Weights of a small GPT-style language model, trained from scratch on English Wikipedia.
Architecture: LayerNorm before each block, rotary positions, no biases in attention or MLP, tied embeddings.
MLP neurons of a small language model. Each row is named by its layer, matrix (up: input weights) and neuron, and shows model dimensions 0-127. Each number is 128 + 32 x the weight over its row's rms, rounded and kept within 0 to 255. Numbers have three digits each.
A block is one neuron, or neurons of one layer that tend to fire together. After each block is what it responds to, as a language model described it from the Wikipedia text at the highest values.

L10.up423:175116089113107147126189172080128146119096120164122137067158085172126140157135133208102164137128040130133072094162156112107148122142177092117086090114146143149114137112164050176131172104138173086110162135080185148075150129164052165149153140165099163075093090139155118110116176137118150125114126118093138121119135130117109160135183164138100120085162194099153139141081151109108165136139
Word pieces inside a split word, often the second piece after a capital initial in names (W-ed-nesday, H-aj-ibeyov) or suffixes like -es, -s, -ed.

L10.up110:066208080125137094084122130056118144192143174093100160131092161149157114138066137166109094121117114078090146148077130095137129113142115123141120061110133144152156124099164137144137143115123201120120125040178135099145120110135118170116166123109122198154106134078107123169103129129099155176127135140145111068132111139162075111161156170106028098123104164135135123108124147117066172132129
Number tokens giving a quantity right after a label or space in infobox-style lists and statistics, such as Running time: 87, Injuries: 9, 16 doubles; weaker on scattered word pieces.

L8.up120:099153108137139111141124143130139071088127164181114129173127109124105126195087188166115144152122114122168157091112162115136171202116160122105116113169142124104129152183157135152121135101086088137128131090130116080132116098119164160143147093169144127151091084094119097146116072132109136118081093066140113128088153110199138154190122134125124164068180159154096105108092099151149099172142
L8.up1096:141112170183136136138139085077121157121156071196175090125121097068126097154113186088125238106125130147098171127102111134138098171145145114136160120115189161175073143127134097111167128166133138093112136198132148123105146105224148125173153162178120105134157116074143131133109102144138187107142078128107173079110081107089129136147095139145152137145094172145108084173118133130172104132149
L8.up1289:153142105099188176106124112106167152112159119140151130164126083114141139137079143110165113141136091167146152099176146117149166122144111120129118122162160157134129131120175111105166151106144180125116110121151122059156127101136139145123107070119099096118093090128109154185139096075139095134139069102108109159147144131176087117144194110132117065067128141131095102112154079107071148173107
L8.up1303:108142130149164080103161201084113103114140103062189126149102159175145176153130126121106117147100121105071125123079182125074106125122153133126100128093056167132060163096119104099169206141104190157069158096084092117163105093183169087010112122157099169154170149110118113138082155137143193136093080146149144174171175092119132111122096163046077144199122179208138128106083133097099091079089
Second word-piece inside a split word, strongest in romanized Chinese/Korean names (W-ang, H-ong, Ch-ung, Kw-ok), also in ordinary words (j-ud-ges, b-ud-get).

L3.up92:115086136128120164125162128126125105136046122131102166117138090211134141138115099120168166115050145167129104131148109076125112086143126136115176128128181101160123124174164083068152156141159079125145132072155082178087139132103126129090121143162104097159155117111159173163098165078113144129081069094182126124077122162035146049139123173109140165147124140137162150086078165154126106154086
L3.up126:098181139141129091155191119133117165167072144106108123170088119103162147131083164170126147145080131130139153073132102163107089114103184167132131071113082185170169150122134150109139095160126111152074184110134186106172122128135123060174159129117096099133151126186138137086071116139166090095076107147176156111110128172129154114107105158162195078116082108127113103141089118133156106101155
L3.up138:104164135097116145114130145097141159175226167167075141147104163149126071130129135144170091165106119128128160130125207171169093114153160120129145051103132122115168125175153169100161102077163127161060118156147113181107170118029129105101154122145140087071128165151112144137134185161097187139169108148127046075136243149127150107070106098085108080132163129148179136110155160136130135150173
L3.up289:083113112119125128079159158121132112051139126096093140103142154115083076112084129138165136170074120135107132132101097123140152102180122125097144118101126110190227165156131148108107076120142208158095111150150132136143125132129116136164066150155088073078123117157139163138169124127109169137113152144143098175105143152140115141094096095133150126148156121132122080124098154093140113172115
L3.up325:098146128080144159143177099128148105102115112102128157115132120125099131194095116133166100175173092122124118116140117088157095182177217124126137099123149145075165133061133138045172117164121090131136108085131164154177121160134093133118115161079101190117120092101085099145173137144095125103093156173123144139131124151163126121114080153111154090152119123144188167150090117128109086169143
L3.up434:142079163138137146145096136161165141057119144147181087146104103153145141093100107131160147151096169118116101101136179150151091091164129131159165159122099151045163092084130166152132036143133097152123060128140131140163124151158177141051162137089110121150159090152133172136161099132166059143131026166121072123093120089151118101143125144153140106156116120128050192151136115165140120117090
L3.up487:139179078192144166215099109127149181144071122165141083122123069168115094096135124173100168151096098152156121141104133102151147148129151122094074135141188145165121110123081121115086091162158094179142093118156134118123185100121130205137101099154100141117147131124135162096060153089057106077094124147193091122160205115129151127147093119104117128090146101065121080176107178219181142101169
L3.up597:100151203131115156136168122109163119161105112160117139104126166080098071145064144149159125140098128155130045130098107123118159140136106128136124127170132123138096082116104149078131078155114113141137123128169158135162084102094146152113113142179157090098098116079151139154129185154117144102083144161121103128162127133085149172137097101081106152189140146114195136091086050153169151162133
L3.up644:116096151116136090153100168135204110159167112099148129078159154116181082096094130182162131129120164158134088100103120150169121075222065114144165146097239124129160071150123169084111107155139110155133057125093154125138098112151132169124054103082117083138122121100096142101037180110143110112147159120150099068082098226135128113139114140158142145125146135105151168146094134147157162121145
L3.up777:146062201116156080048158138053144084068193098143100184126155105142146140057139164125091176141107129110074074033135133132111123183101112074170122120096100132104156096164161171133123088128131135081096179152166162112102101118103135129113135111167172150079098118157180174188138132170143127109117214187154104140118143114088153107084091168115110118115112160142163116130114152140172105117110
L3.up1027:096195151070156125149157130123140191169123131127089090150134070112115164146111107146133142173143124146079182040151192103130165062075152167102113107076100104117137114149108134089108080113105144099133152127142125139101112176148105111180123141130114164114090087135035154101099087138122151147105157163052117126112145109138161112093126101154154124093133140063086162125135182148119112128144
L3.up1188:155172147117148133093151150140135100178114153129132126133100120076118078130126153159062114160097184185089100148155130071124180118109119178101135158135080194099077230097120185088122134095129170074115120106059052129081135111179096107169146143101131158102125124090119163048102110076111095131106121086107111139191158152100145147062145157106103123160156112104134101125120114148106097178187
L3.up1200:120106130127099127119135171041140108107158139119083149172108099125093174166163134134178091182099189131136127142155108160092170117146110122124180077072121155095121132119070143179176133148157164081153115144148150122152116152120162103165131125159067101116151168088127128113064141134190149124152135138150144153170100176142203110128122151084104112161119110108101074132095117121158192177193
L3.up1215:147109155067125150141098111083147150089160109115117078163183150100067126149093143140155181151115130144089107055176167133132076121144169095114124139096069091111151126092149108112117139132120172169171109076113128151173125152136152104140102082124078161083150076176141084073158088138106138191118093153124110097156181178092161183170115159129141162102133148219096158096129117050141032179074
L3.up1274:133179081130094159166103107127096190171137109181096156105120088090069121173117093095102151164141137129120144096134088138108145130151162136155161146130107136213151117161067118113106171129124123097103119146128140130134181178124047140147064081192117115137167113092190070106095125163128075083103135138135109178079064107137145109179082058088154139147124119110100156133089097088086154200129
L3.up1304:165139124112138164134187058177177156130100184128138110122170089170130187094080121096176122147087132106124141159175112065097077168117107108129155071152157188143139075110087101083152093071128134134197157148149198101083121161163142087129135187053156142146115131132206121082179212147145108138116025109108151081104121124107143070152162106142080132113153124150135132107118138160171082133198
Fires on the word piece right after a word-initial letter fragment, mostly H or W, in names and terms, e.g. H-art-lepool, H-em-atology, W-al-nut.

L3.up26:111073122104119153127183116150115138127120122069179167143142141107129119152168116107119126168179151126066140099103144026130130084169118128082100070131155075147159082123144128104171190162088156072131215098103185118158141112084157169103108125143136144148171124140113110115091174134190152102069165103071118111136170096074174075106113180127085130103122147189170156100121068139082153160079
L3.up31:118159088153145058155169110110114177135120111103136115136079111129126108123085128144051218116130135150111149090081150137102085092158045113151113081148185112134138115092176209087128088138176094116156119120184149164065073113104126117099115085153138090111127118111142095126131169188120174109065158127122113151110159104125090124074096142113127150155115173170104155179167155090096140149119
L3.up52:123153211160125087184129168089147164136161148142099130113092110114178137129100023107203110217109146161111102168068097183041161144116109092089093097156101151099129091118122117133182110161158092129139109165096098114114168159141102186153167130110152140192174062107145172129106138180134131134186146196069128155191098107113147086105117095101072096135112079087149064131101143120128111156140
L3.up417:106158153165147171148126114042123130178172163124139087125106122168139110105152099124138164181209068122086157086172106068133138137154169092132062143135142082114126145117129158150160146140162106137172085118105093145098168146123149093057145130103131091180139100134092136113122119142148140134125129158066140117104106115073134123085095162100195100054059144052116151211162114129142131151135
L3.up557:091135129146068073136152103127125182099158118100129115127103080125078081114157124091086175128146081133086142132078091125175114156111146121137163142112169080079105167145103181136114172204120147077150182147132127107153149190131128115156167151219124105150122159080092118152060110160109136147134160106111190146114169125150160096109096132119161172102122105109126160170113151134113120128105
L3.up572:125161167140158137131130086105128095122129069169140109133116095143121171144153165131147146170133142194143121089175135148147142124128103123116137109158145153166095104127127087083051164169155133122130100128080147159126136127100145136140112185119103070158086095142095105118097090107110121145120146119083110094118138155097138189119180118140119161178153151176171090192104145164134155099147
L3.up673:116065157157135139144081171145122120075106118115164168109115162127197124158249131177137093147142107123060122113056128156140162128116108167090184086145120112163154153144171147130140150183104102092174130162188140169126175132065139164100160135111088147109097071104167103115163144105115080097071156168103155156080083125097098144099119114141172095101172119163132135118122102077154132136108
L3.up731:088097125065171054097136175112134067124189219166122109123092093116102110116171149139096152160115128082159089085063080111095089106141154112160067131127103152116118120124132049167126109151158165214164076173126106112106157153096128178118194144140116147159131148118147096110182129153148074152158157132148124135109131173114168068142140091170167143141140094113168155112104145130108066080150
L3.up788:134139163099132125172099121158115078146129105110151099106104137171156114141158131209135111150105168112143144152162036106161065147206095112123120151116099156156167067109153118113155094142136130093112114118122133081156113133101086158102123071109116135155128148104137095139107208088127104108106082162141197117151110161139127116063103146152086125131166147129128106089055110186113107143143
L3.up804:145148149122160156134103095186170137146113119063122118144100130065116152072146131157148161169189133171146104151150095103156113118122099130095149112129095090148166072121134077084121186133125088087137134107161160133118119160066104110092152178138113066142097117116174090136193136149122124178120123101169113118186159153126131145145155104116065143138134123115053119112110100120108095176107
L3.up962:125070182183204140120116120139122101115124116117164106204115081113090073149138098096097151107091175159170182135091166142123143196059039099098145097122110087182154107170155107123172113114062101163210092137114146108116117152147140132079124106072099117158172157066092158171131132106103135165136105116095134144129152145131183111117074151132064148123141138143186114173134149163150110149111
L3.up1042:103074120107173061132154078128153124138100135136165086148065198145115119127156160126119125112126139128167120072145092121098116074182103125086097160118095136104145131117138176130167171124138102144158069118141116118113111161113159108067093153131200114112129103119138113202082088103123138191159206130126159121108184090102167154139139111124125087139148072147124165166093142072188169129144
L3.up1283:101153136147142087079117126149118112127113115047156082127137085141121155122153149126145178154160139131072104162109162095137150065186197124100148196144181117064141086074070087130097183100124205120110147120126165117152088146107126160117135147137133104129104054154140094145088103134097130159148159131164144111179129169128161095112089064127111104100145162108151125107141092122078103140126
L3.up1330:123111147063149071079098085167160166129140140122095131092104086159087132155146154151123214196079115174122185125140111150142100083111094081154108155152158131133122130105133135125052073156126129104124147156100126111174097143121159110057201145112084099100153114114052177106127107165098130108161098114092149139179062159094171098104115192167101166112137139151143137135142157137155131099098
L3.up1377:127101111169130107161116099169179115086050115088102122126104129123118147147138135121129114128104141168108132126131144120072088069216091085156105084151170117130166182110153064082078132131135148155196153091117162064060183130147152159083090166163160120130124158103117141113133138139148150167099073104086162126118139146130122116112090138077099153147103132167111093110077180160112131147135
L3.up1407:091087109121159119160158124130077127097130112150128144113099105178156155165108102150118086137099109129143162145072123168106105152156139120140143110120092158118207145082121169085092114183128141166147107090125141159136153138053144130135099109140149123161183091105119113186147191133075109160143149095134154135088101110143130046075116148118101139138184040109112172118089154052130114147152
Small numbers or the first digit chunk of a number in prose and tables, such as ages, dates, prices, counts: 24 years, May 13, $25.